MLP neurons of a small language model. Each row is named by its layer, matrix (up: input weights) and neuron, and shows model dimensions 64-191. Each number is 128 + 32 x the weight over its row's rms, rounded and kept within 0 to 255. Numbers have three digits each.
After each neuron's rows, "fires on" lists the tokens most often at its 100 highest values on Wikipedia text that the model never trained on.

L4.up681:115116136116132189122065158117093131158190161136185078035113159189187146154178112130132084100105146173136153084208169122136164091180123112169158064149073128124099168119114152166124110110157147095143056164153121102078165137112152113131155101049130167179079165186091102148126080115162160102164083153120130172096139116160135159152115067130130139109178170105083112118104120149131176138138
fires on: " |", " ", "at"

L3.up235:181095068209115093135093144096090111120133134159142161141111122161144098070120159121064134076135097124133129154095099146176168094148146148096108142173174141150135180153070069133134160089103139156098144115142152169104089126108063168135095170154084127148179154119135175134094155141141139152092151104065139155132116126112124140171113182144106095108134131128221151202119183165094174147135
fires on: "art", "l", "r", "an", "et", "ep"

L3.up134:091071087124114071095085212143102129129131119107158132113036116145121130150139112154171141054080116128109155100172159181115078117122059104116087143157125201176121117067147094180181121171124145147123123099099107156159099076143107158060144146134120163148166076071086178135142141158135128084103150175156161138120124133103145149125146108160107120132122136092127176169131105144165157134152
fires on: ".\n\n", ".", ").\n\n", "\n\n"

L7.up124:150107131218124115105163194150179085144115137128152095187099148101136109148121190113129083124100082096137107111088116170114133206128147081126110101071147111133161098076126116089047163109086123124106084121143124131144126143157062123119070135126065176143169145133106124169186097177120188159125105133100100149143130120134142108115094197122149171134160158124104085099135112114152140090138
fires on: " or", " not", " called", " as", " Am"

L7.up331:130112123137164211136175147139172095084171125161074173067162086121182150127115127141107100132077180157058161170123135113154149141058146054101160108134143162118106080155112138163083125160152171090125128033155140108180092112143140176145142189151128186119180092118135109138171106181114107163114140128112127143125138135118047139155146129093164131137099136092140180170104159136179121128105
fires on: " with", "ing", "iving", "with", "aking", "ains"

L4.up505:103098123149114103090142173155106091103169067124148109136136172131123107170087102114188136119141113087133126136168185122118114183107113150124077141108087121127085052107088118140118114149139136114083157152068125138163133145123184121039088218133113106109108105118138124100091164119206086094067195154118138205147174144122131170101181115074046137063126117147097147182127153163082145110107
fires on: " in", " between", " is", " on", ":"

L6.up641:123136098158154191176090131074106157129068184098159081091135121195148160145117162110091101138185149104127123115096153107138130104110085123112108065067116113151116168119201153133156102143223116162164143147077149096110118126107138133119103133089157163152171162146075109149165128117082107097119096138157099092174115119122082147129141087123115109096117144098103121136116096152164179162138
fires on: " |", ".", " ", "1", "4"

L6.up557:160170154101134140065123155100133122129158078077167226077113141165174121099124133151080096153124138181181165113155142125104190141129125154124107100134126161122122140123147100133137143132137121107114151082137170150132163094119069155063150135025145100059182101132144158162120101156129134141080148128137128132117131121141167100114159115093188109126178105122136082051108117128150151092134
fires on: "ic", "qu", "am", "f", "ver"

L14.up67:098113105157128136143165131139117111123185161171109139059156148117096122107090102126162085095123096152167136115131065162095120127137102139141117170126106159136094099050197114160098119177156123139101149160161093170153128110127139118112136086171105131124151106154055142139077118136126073092118160146121155108133115204173111136104100051146079140166080115152069153177124171114115154206094
fires on: ",", ".", "°", "19"

L3.up520:164144116124122111138137115112096167164169127122130160113084144187145167087122165109017146157172132168134177104119172102166161067109109149076126102107186109141118104092157111158108108096190154110050133150161175074144087120102048178118103127130111143092112104075152098105073144101146125183079143114096128159121114085128106115085132083100116179136111069172072147156145123131101115087126
fires on: "ed", " in", "ab", "in", "asing", " to"

L16.up40:122147095154113145130189137095152076122157121157135143101122132159122136099110091109114128115102131137072148096111094165067101166162087173129095107097089110114094131114163126190088211126150119118115112058116143131130147149063131132139184121147114161135137131099038132133098183157116064129173120142093145146123162109192137139109131117130114150120121078170096156188113090092148172193137
fires on: ".", ","

L3.up86:050080136154133128083069170164137167143115132090110081110080073157109163164177090141143133062079138164109182120195170182146095115092098119077045157165116174134135122130121070149133144137140166131169136108108137111071124082158140176078149158128103135120166132094105166123166106170191146121122110164197104159131118112080119135147151115134133090144120187082092127148140104117119165169126
fires on: ".\n\n", ".", "\n\n", "|", "an", " |"

L10.up14:073155135189145161148178140137092054134142198173115142123089112146117122158113153169102102105207091121175110088122140138083116155155114114163114156098104091139125109133119155064116184141132098129098131084167127151099123191151147155131154133081118137119156138131197147093129088203098173106053192131175143136134120151111051115147171139114057115118124117058171128139130096171145067135147
fires on: " d", " C", "c", " c"

L15.up197:142141131172142101085116158078117178133152132064087135127133119084178142102109162160126121125157136086130110129157060137138108173170148101106114083110142174161158128110144167127094108097147059076091150079137139146086123121080191134144070110079138102086123113142130133130094163084193102114140163160099086111142125170142127148123171159157119103133164103155128129134160115083103134162166
fires on: " ", " R", " f", " B", " h"

L11.up200:163178094062117148132155151129095092069119194107072103141124094118175176103176120152123163117057107124105184080129158090100067123125098101117146112090140137097128156121152148116134130123138142150103131139133169114147084149129165104161193166113156132169168146149149150143174056178149160083075165125113129123117145143190168072091116140100063140087068119155131077159108140098125111155136
fires on: "i", "g", "o", "u"

L16.up364:101120119115105154176084117169145166027153157093162124143119144165179172127049148106113123182166078123136129061174143043160138079138152152148129139129107081107062134148168114043112139161140178147133155138133096123149061177084113117176135165135113117065146134115118126175163178151130134097123171125088111067103128103138071121122156200098224083106121124103175143135104105106085129102151
fires on: " l", " ", "–", "-l", "lev"

L7.up642:130155133129100101124103140162105104148177117094134092146170162142127112132150152140129112105094100098114133118098114087066069128118155099123066176144151100190115105004151129138114111074112176138144144094132115056149143088165133105122100160090159143137165147058119142160104104138128112133167132145138173115096118057149101081163076144079067099100147202145125134128126143118122104192119
fires on: ",", " ", "),", " |"

L16.up499:145128150174120156100105148103130121062118058147116179137125143164120096107121155140121149092116158179155156117141106135086136141124174152088174138132126108099129122084131142150121151120151106138137150108117120119183065125149186095124189112122187115139188112146128104145090172128160145130151107086136063117051109161135147123085163144169108142082194141199132141069133168147105131094198
fires on: " ", "al", "ig", " cal", "r", "st"

L6.up737:147123148172109110121184115121131150148131157113165134075117099144127207132135114150148125097158161138164118123076131195149081170103108112124107125081212094102159126147158157116075150152095132114105165061079151127109098176107155161128180138166145162186087162084125135165159125176103119118141141184125146116208127134140120106058111157140143106089160165060194089098151113139114117077146
fires on: ",", " (", "ar", ".", "c"

L9.up126:147092082099173098095097147133108105171077113178091056119085204125097140121176107119151144105116163032105134135114078129124136110122102095132137181145095112082109167123090149159069198125097101107149176113155142146146188130170132164085102075192144144132143145155125168123109119100140154087125112168132143157092082133085121159141137175093132098109124172104125098163167111104084125090098
fires on: ",", " V", " and", "s", " ro"

L3.up46:105159092155117153155088120140164181130085145183123137146089184099172087123133168191123132169118093170140111103152126137224113153094071153170089076150119139130126124160116141120144105169133098107130063057150210105159119163169167150144149147164129102149068120126074084076119167113124075108082136131076152152132192107156140172153170134061094120124122140073095130114088148111109103123157
fires on: "od", "ed", "red", "ounded", "ied"

L14.up599:132183129087106111103083158115159107092107122143137157163095129163119088152168126120151080127122120092090153082124143168176168144115123097142166148140171075149096155157140168095152148113143154172154139128081141189168116160142112135145054102149144095133115135117128093166132159124168091093122107109125084114163089133157161099161158176173156105082103168147160167115111113166165084100114
fires on: " F", "F", "ü", " f", "m"

L4.up86:080091088154135118126115177135107143167118170085098099128071126138105147138166125129147168079091147133129129160173166163132038145091078142070078160134099166171168149102133103191144147139113138173136092119081109124103158112124089135042120093104105163141136100081135187151134116147123130079142118131196101142155119130118143140129131120136122108155062155103079161130088130150131150144152
fires on: ".\n\n", ".", "\n\n", "\n"

L6.up145:160093179154202114148135127161120113097096103131194033087126098130139158155142165135112136085176124081153062115144137104153150142070168117122129116092166076147123154073120117171189150170092114143147135165115102122082116126110133121157123122113088155204096146153117089116172145107140133163132101138132153075211102132146092159137110050156152109099133131091132125130166091121127200128140
fires on: " |", " "

L12.up392:092102035122119129118084118098125092126110061191048131123192153153143134086152109109109161128100205121167068129157153131130130164078150171120129202131160153106153162111132104149142186103107154176157110123182124144124123110160115125124132096171147129140146148060110179126137101157143131140159111119133164136093148122119183111162182129116100118067102148158107122176116101203064110161111
fires on: " and", ",", ":", "one", "."

L13.up611:121163124205129124104176130178095109135123106115159163147121106120097121101150117104173122166132101146094125151126133164106118171150126166155129098119141161124144171127146111176163132131102153106144231095122079130111126111130178092089148103098086110099214129088143058113111100077087083071197102117117177133097100160112168126103172147205103134122124172082089130145140076141132144099089
fires on: "S", "19", "|---|---|---|---|---|\n", "–", " ", "20"

L15.up133:170087151165118142132132119114119074163089094099125190142165145111156180107132136139130177066109117119125081133133154160167118106130174167139090126128159111122150221076101113074103128113060148140130129052087115156148093187139149057103107132129123124162118116137158174158132147147143118102095136144141100144188112098062175093127135085096137194166181189125147121083121143142165117092191
fires on: " H", "p", "ad", "it", "h"

L6.up678:111182061135141141140154149138140092105177191135224095123147122107108082166154104082127146162121111119145139129185160133071154116107133121082058133095109126085024073074160130087086133131149130083071136136135172153094133073105169126065147100112071158113163119155165135135101100151213160103118079089122126141152225137101137100116110164154098157132168122165145123173156128136165124139074
fires on: " in", "d", ":", "r", "ul", "end"

L16.up708:097110102121146141162192135111121183107155122189126125112111164133140119108155159171139136129119076144109137044117076118136130136158129149158088116093081121109162082097183118124097104124138057124125119099178140151143119155163081124140162176177120170112090129114030110127148134138147054114118095175051145181140113117146121136117197101126115101103141146112159115151130072122085182189102
fires on: ".", ",", " "

L15.up279:156184085165095153138167146188102167117100084057095154058100166104129118147115124115096109066166155118197065132151121156089204142154090115129130145101120084135117167129097101126149115150098092110153107114159106165154124177111094126091068119171128164137138120148084172143125146097112041114117135104094105115166131168155101106101142160110085126172073139152096126104099099112142142090109
fires on: " R", " cont", " ext", " dep"

L13.up67:172165109085159153118119167125122109172199082140097132166110166117124117087109080154114172143156122119147140118140142148111127158158107132131138081101107101129140128187154132133128103076156108150156172151131098177093157105079141137155142095109121184142137160162061122170120122154170129140092077107065159159184163171182076079118081160111086138093142144145151112102109134145150209160091
fires on: " L", " K", " A", " Z", "K"

L7.up431:123115128110126118132154135155149101085057145094102094148065157113112096170138137142143148154077151112109126082131146029117128129191193092107178162099107133136154135120149112146147104183149181138136108111145144130137118162117135080094143126168145132096157075121109156143137116145144139066112152152152170137195085130087072156140189081100201091053143203146174161168058190108134143138130
fires on: " |", "ic", "av", "ac", "om", " "

L12.up677:103164143133123181140140110071137158109131167105165072145012132164109101152121109141133131156123140096133141218138114173171110115164111148109134113087104099137099113101117175097171204107106136128095094126114179131159043140161140171150110115141124149108149140141172112125134104100135054096126093107110144131145116154141145134161115186100109138137078182100154048140152072137144076133168
fires on: " (", " out", "-", " un", "/"

L7.up114:113130069120157067104111151155140148159140093146100155136119133133153069096112150152137088100133146152112101171123187140190122142095116096140148098080187147161152122089140118112167180145119104064120119118128119178069079154070131131110034151131139137178127127123140150096143113103111118163072090138170185113067134177108078094146142106156123135130148132136177147201141182176090096186149
fires on: "b", "d", "an", "l", "ep", "on"

L9.up203:073176155110163161137157127083098151111167131112155102098143124139139108138133115124144125068137147050152116154129117151125097163100118142099165102173122191086186156174118068149135128121123118149097170169153122133107125158144119120131131079139174194117186097132149124117153000184182132155128125174132167130145205152096081092138133148142121132138111155131158049237106168077185095143179
fires on: "s", "hes", "ars", "ing", "ara", "ks"

L9.up538:093143160144096123098059110103166121134128125122168157076134104097120167168147142091107087136133169122116184106147134118187156134111143104109122137071076116130118144122118128099114154124144118172149127116069115172152130156098190107201158116157083117153155073156161108089108093174133131061184074141106109182145213103087104132100116144121113102104084114085136141099111140178148066141150
fires on: ",", " and", ";", "–", " |"

L7.up493:123159138167160134169131134137147114073161177172060130111174102124143125176174121137127105077106111077134132140170150077163139108179127149139064161138093122161106084119132138120144162120130159090180105126137085157144149162240097117104183058081062159117057117122158097082107095143115154098105149148139169094156166066135094107140122101110095149090071111096141114102117137172138116121169
fires on: "c", " c", " C", " inc", "inc", " dec"

L9.up532:103147154128115089136187097163186108109121132113155170110136126131086117099171132136129090132121140095125114155177125084133111139151108144130218156202108100108152100121140076146120128094057141124104142152139075114153129174090099120142172078169113088110107098086125111120169154127115168125152103074122118155077154118162103096181143178161120097161117153107117145148144154165157125095105
fires on: "al", "ol", " M", "or", "M", "am"

L12.up428:131175098119155186120107160118136167164107113143165120114100190136141139127129145135116150124063094083125124105172158135136112173133118148149084139178186161117139173078167154179130147114085160083168136143090159133079112122111165123126116133141146162129098080160165102118088118109110122085114139083102107123122109182106144106117160171159107092191117069110062086119111099079095142074135
fires on: ",", "),", ";"

L3.up284:176156131126020114115086174165104085077127098107108114120153162087091182166135136140115167141198092173121140142136068133127082115137172141158134140147065179104162141159124138190136137115104152132097155122105140115107100108120141141158117146099173119165089177174087127155121141131164154130107125161105147120113127141134138161168119137097109158068167081137149112172137151173139079154132
fires on: " ", "E", "av", "as", "ac", "."

L4.up480:168142160161121133158162103130107099165174192138100180121113136082181165124101065144119088104127120104153094098135154121136140193172111107210163121138096135179136139072109142142187119124170078105101111076135136068091138083131110163110119138139123140136124110145087074094184111080114179120127142176100103090156172122132104136193151153140098140121127112116097142129104060124121099122124
fires on: "un", "ut", "ug", "od"

L13.up457:060178115081158154095120136090146177143107077062094126161079172100155101101162183165099168188095145186153117138120177153137176084075129133140113176130170088123141121101122104174166144103125110102136133126076190187103097156114140138087167115156148167135202086198139121133059153140131142082100078094150133119146127162109101095105123109138110145162108103071109146153119123122072079134116
fires on: ",", " s", " p", " int", ";", " tr"

L14.up717:120155144097118121091170153153128123166110161168151108140197148140141104169164059138104130159151164135093099144078125132139100162126087130143149055096146067118122134174195096140099140068095186108210099148130110144111128191142131159206162126196146133191192149152044114189141162110142121130088128092082129148128132110143129096100114120126111135134107107107161078100125185124091123103108
fires on: " P", " K", " S", " Z", "x", "C"

L6.up279:107073114163083122103101108060150129144139134150181117164134142147155214106092134112150107120151139077165062063144102110110119123098107138170137102060144108117145140176122152161135137143135103093123131090152053148131149158122124171161069130091125179117128195149140085137206142168136120129057079116136133180107100089116105142152106179165068133096153148091101092126141166114125166164113
fires on: " |", " ", "0", ";", "1", "2"

L9.up623:103111115122140169107146161129141076093115128145073177145122140164146147063109182126067140092172235135127172059178160125089132168076089079119115133102150122128127161057177133118107153109108197143119177121120190140106086207074108155116174160154163114141131094117138152146138084139087135109146141180100125161027143116141087134121172155105131166094113116159146096159134136131110118109118
fires on: " and", ",", " &", ";"

L6.up693:098122155141124200136082140090114161139118099081179085095098140104174157146120133149113143158164147081166114090111142126110167137137143155131121110047128131104160114091057084167120144169171132083085143124114116116098176188066137151112096075200083172152159112141072187127153191096165121113092149153160100208130124082162106108092202116116105130085138167144128108154125150106120198152110
fires on: " ", " |", "12", "ic", "an", "in"

L12.up157:151119169129134174149142146087184098097088128098123142147096147093141127125162092120147177119100114135120147103173125101085119139116076162124143117156122122233108081162110088076073144155101111049179139095105086121109132145086160075171166105100069103108130074098129168112146124123186133115136173064156190110134121094160148140070138148120176082169116092099109174100128161221169134180093
fires on: "am", " the", "ic", "unn", "um"

L11.up543:175156107115136176180103137122080137110142094133074165125128134081124119110142104138127157123109110101088125138170130100154041134146116148129156112130125096156098170124141166172150119139152144123127131131059139147089141094163088088145150117097127154153126116133129154190124081191136148124138174118121111149224099137149160109151108134146118069119164168181161089193100099109054162191097
fires on: "a", "i", "o"

L10.up414:180192133125045128091129047073164119128208136060165127158087092170104118109116142143093144215145150081129110147127139103180178110108117140089163124135075147107126154117184114105098158094093118082104191130175079138165112137144098127122118106132105156166127170116152083074106119122087138101106133070109057191105186122139106132135120159157111135121102126135138141125098098145147136136164
fires on: "ed", "or", "al", "an", " Ed"

L16.up665:161173112138088113023153138090087132129183143124095117080134132151118145139162088116125128141194084142134119109091150130144197098108089096106173112136113102122124121167169149123128081137188174148082147090191141133157104087100051150121164156101196101137179121176129143126120114170183121147113081142103079118122144053055181131093137064149191118148170140102117097096073156174111136145107
fires on: " B", " t", " pro", "isc", "iz", " pe"

L16.up249:171159129176090115127101129151081118098125114114133126126093138104162141114101150118158096148148182171142056094148126199080144133154160167147155126119085202088150168134076098104174181099064154128077128074101123149158074111159124096149128099131141165149109222127080134205134110170135107116093119152134112189106124106108105110141090142164132073110115132148207120110110104135145107056141
fires on: " T", " t", " was", " F", "p", " f"

L16.up138:129117061123122121166131150134167137101096162116168093140072189175122151146140157145124209130143124118121150173086104187197092163106098171161126092091170117105165158110122114086139149096134126143142155131093126141202187155064167139092156158131103138082139118132146146139122154175170077140115098110142106088137139123125107145087122191089138136150154121022139119121091107111086102081163
fires on: " \"", " (", " /", "/", "."

L11.up480:080174083160146088083203086079169128144143149109125168150103206170142096138066125122084173119114115123073167204114175073145136114144133119103175121089148174133092141121121049153127133092129133113100099113068176089160161070176121103122083155155079153125152105094203144166116084191156177171088091170132126111115169111128118138148146115158176178157099068119112142142151126160155110131115
fires on: "ed", " in", "ing", " League", " made"

L13.up436:115134137132126136117161145128138113094106098097151163106164145122146092107083073107097157124052098173143158135159143148069117178126137116103129098137143152135060154162067133089116162165120167063155080155118078135170094107098117115185161102137121129118120110139151127172162163100135057178147084118160161085156146098119150099026173146143134135174214183072169163145103089177080104140120
fires on: "um", "am", "im", " |\n", "ition", "\n"

L11.up15:065135154166136105105076170128138098136069157163096154157176114128135117101110138114024127099131162115087190119123172167081146145153128136134135155070129129118128174137190116131130151074118127108101168117119162136122083111098172098175147075179098135140119123122107144120138072183097158086155082167123112091079160126086108125117145192115118167105178122106102120169088123165105060129177
fires on: " and", ",", " &"

L11.up679:158172124132122094016153147151119120099132152128113112121095139090117197162122142121163150140165123135183086078108150151126103147154156089098105168149124080179127202106111116163069083155134176118120136106164167102118150101097176125129129157108110105123147128166067151149093116100192080177202183116111138084095139107076160070126193127162162114157126141114169110165144121119095147128168
fires on: " B"

L15.up440:148175144099097111114189090122177054106170163164160099116147132150130107139087175093141084112145082151145114097132170138123121110166122105176097179137093084159102101104114160142091163078164123079145133100139091129108140094107137153145113160171061114165183155118033143180120141153129110172099097181125163114081103169138126146123114066084109159116097151229112128112113129077196132174158
fires on: ",", ".", "°"

L13.up86:155142119095146122131139172082145171097117086066165124121145074141143177151080136195102055159125155104184143093117099080056163179142188113110135126103122149122083117131115086133180151135085128082184161121174100174126136167112102132164133127156112086156200145088154071099102129157112132082096171168189095130125148176111139110134126113134178088137162123113133117131131127161107117099039
fires on: ",", "ust", "ic", "gr", "f", " Gr"

L13.up376:144143108057096159106094138208145142062164150143153129071143170134173146101113120159100175090172127116149125118117086115154122169150164176138125118109145122134155146143144091138121074131141120158085122149163080125145137102149072134158133114181116114163161115124128133218063085120172141125101152124115107168102154131161107222164136107084127104107146137088095084150137091113088054124154
fires on: ":", ".", " ", "f", " by", ","

L3.up239:051073116144121105078086201141111130126157112118140078098103110161071155159134126126161108093096145146120153117151168156135080142107100108052059123134100188177126116101077068146129140166115159155127146101083143135125130103149128169078151134135087144142127112099082153096132170149197115106154156132183134209126131169096138114110141162167124071161118139156079180178114096091139107093132
fires on: ".", ".\n\n", "\n", " is"

L7.up273:123154132198108076115080103109144098165171121120137155104174112127103098117073110123151182137137142141132126157183094144110110139203174097154180116116108127095154123170138166128154125104075086077151192133139067122101132103069179144097161173196176104103164095101182081107143145128118053122121171153131145132102168105094125119086109127103153137139148206122073130097155104160089136114158
fires on: " ", "–"

L13.up630:169164115179079143190165122051126140134198129145160185132207169119157088130112120107141112148117041200134102141127125114066094176152112177081173118130092119078091104130182117116101108068158114181144119109158135119186155112102111098157157165132106072148172153133066153121074122122110099140139182172065131105085153117168128120143135151098126084126107161161163176129127135144111116170083
fires on: ".", ",", " ", " −"

L9.up172:109134105091159168079088207080179122138101074123109189157115161090108143133146143140113130100067122107156122105126167127162188121118120135120161114141134136081151147081166109191108211084108138144081189130128172168124182212166130098136121133196154179175123125135160117143095129138172102141117091159125179162136146132149106107124097126120145088133120162112065167115186126059110158121136
fires on: ";", ",", " (", ")", " to", " |"

L4.up186:128108137128071101167135125075138118056157157133138096115121150190120162136108156084143127094153081088152136068081096090123124170138184131146060160111141134187101134137173148087099091125135104128168124096132138124116082109114165145098096162121130171152149172111084091094165098201121117084128118140118172175093091155109126123141114188081121090142144102099190100151122159077077163177135
fires on: " ", "."

L16.up320:143177137155138175151153152117141160105152136180185128094132129117121114142121134147088162075099121157138114085083081111108088126127130137156118171157038114140148111103148123172154126090129097184164192107190106141103130103163096109084109148158106140149124084166000128135073105148131078122087111176100176144115147135210133154117167061102136109136136121180139141155125154104117157209106
fires on: ".", " ", ","

L3.up739:085087135097112100089086155158132097107103141093154100106101141137088154172145125148196141103066138150120118084176174168120122170113092157051094115128124169157135159134078126170166141145081156147135160106123116139156134124178128158092102102134094129136126097097103185153143150170192109121089149131144122161119150164070147160047131096156121052174113140108113147189123114111147131129103
fires on: ".", ".\n\n"

L14.up499:095117085148096154094166190115117092101079127095113195101143076142198133116120182139182098090081139148153095086111102178149090129111116099156126189136112131136070153161115143104136092107104119141104150139089117125084106180155152142152081097123119119166148143152114148146092145108135141106110139116164153073114084094198110128145163210128109193079105121134132108149127101145179065125220
fires on: " sc", "f", "F", " F", " Sc", " comp"

L4.up131:103087121156101145119117152153069129132156110118161085077104136200094132132119151150123158139129179113135173145164197149159017134071115128087077150148055140144143150082123062150097098090105143134117129116114122083122163081156115144122153100127101136118129064109117127131121125204156078097153115089179097184177165173110181147089113128170151101151095138145071117139087153159113105115146
fires on: ".", ".\n\n", "ly"

L4.up637:082112104114113099155141155161159099122164124156118094108170186130117104112077064131141131181108152177075150120128154088144097125141099109146115077121148203096107119127154157122167161137126108071134133097101132165122119092115188073120127086221138158183096192092201150135124136167185078119156108102099221163125109159158073096084141144111121109127133125154113161122080084123091111163118
fires on: "ple", "al", "0", "le", "re"

L3.up470:148142087172052127101188086096112130093122098053206163155150100112139138150100212090057194119133136150098181102123132135100135106099097103173149146070084115108184136150146119117086123089159118111087123130153087139086183113121111108121156138138127119155095172106196117164137134139183141177149167096155120145081172176102124138119114100123111100133148142095081137094113142179083113130143
fires on: "ed", "al", "ast", "ene", "ut", "as"

L10.up340:150099142118135141136178125168137094096054141128094133077126158168166202172137115120114118134089156158152088121129103125080160104142122151158128136139149119175125168055134100174109178113067138089113100107140131210169105085120179110131167147095111086150092187117085160166150141132185118098149168144131105091090094092041136166114138080098103130128116152144105161128182108132134121085169
fires on: " H", " res"

L9.up69:204135099169165120157100169123101093116191107076108139109091114090146113088096129108134171107181119110126167116111122101106179111154106138168125151082154148098151117150114102121174119150114087102141139169120039172117138144108129097180145121104120154149117161143095160131183111150125140109078178113062113123071187179118197092127077175174152125109096133173170153143088096131131109072098
fires on: "t", " N", " T", "N", " R", " F"

L6.up671:120118109100137119112084111167134192103125129168115091068124150150199117125105125128050143091122125140104059119123210176108126121152182173089145102202136106082150120087127094167136119085106172154110131135100078154138144137147092086096129094124144153129131172179166114089141140094126106114091100111077118102123146160107133126186129078115151103119114083139154187055174103198145104094126
fires on: ")", " Democratic", "os", " |", " University", "t"

L13.up157:152114084127108190138136146110196127074156102128150137106166109130136112115124149128105143083136170115121106128163119155093109140078117154135116160091139078133109162130146115182142101107102193071172111105139172164086085146121151128120128129110136124132150115159045149180112144159158098149096162072145142076080171078143101077116155145143104137172166067157061117085099127135193114150148
fires on: " R", "ion", "R", ":", " as"

L10.up253:119117173111115183130138131141154111117115130141146104099122077166129126132100141156188102071165160087122140135155109145107116170139155100140090114086204119126199108081152120167114151124134180100101041088159140192122126107110119106127116128172071144133134101138123157068114065172126149096167084115109171101082108127115137117097099201107106153161164146139113089060078114088156110056074
fires on: " is", " as", " (", " are", " or", " called"

L11.up585:138159087117098120067122100115139127119144142130076110096051139124102163098077004113151134156137108094116113145136154054112131126187163090120173141149101095142132161155141121116104085108121154172101120106116109152125123120073145074165109146121171106130070152194115113165159097169181209131122116166047139106121186107113153141142183188124163137103145096138149148140138120114101162109116
fires on: " G", " B", " K"

L10.up258:115195126122068108102190129122146117121147071132070140103118203200122135112169162118099138114153119046094095188156160116082132121148125119127135105108179100148112153119089095130064116111124099160160110144137142161121105162171140155103157134138117180125082097158090168121091212170109092146134142090076171067109120133147127084100124170167099201156120166130094166087127105101134124087098
fires on: " R", " cont", "R", " Cont", " Re"

L14.up656:134176116153146159091179155083112100163155097109160123113072050078162119106112162095108152081127118101155139107172135125092135084128107128139106134098131128113125190154145138139137176111088124179104115126086095139177122079151158109088135101054149150071130144123095197234101127177146181122110120138096093100151133123083113148096107165133163151118108196190156128193212096101128123114122
fires on: " t", " H", " T", "r", "t"

L3.up489:170106144133174104127106174141196096120165093130123154104134104144111102121166104125067155127170086069103155146175121084090162142163160143108107100164160159096097099096118147094085134120100153130103123105138112168145119099123086168118143149134090087141161102136126144119096137186190109066113094113129088122109140094104161152114131115118141158120181068187087112101116146103069131132207
fires on: "ig", "ad", "ar", "us", "ip", "r"

L7.up358:105177104126135145096115122176120094134119166108130141111114153161088140141162140112089122080088209123180129129097193043164089124147160109120135166078126111136144115067134086099143124120185136178133107118101123115119051151034143124140139117163148175125164111170133110135097170116191130105198126096164113099096173051100053189111188116098139123121097141166148138160161121113118133160149
fires on: " |", " at", " ", "a"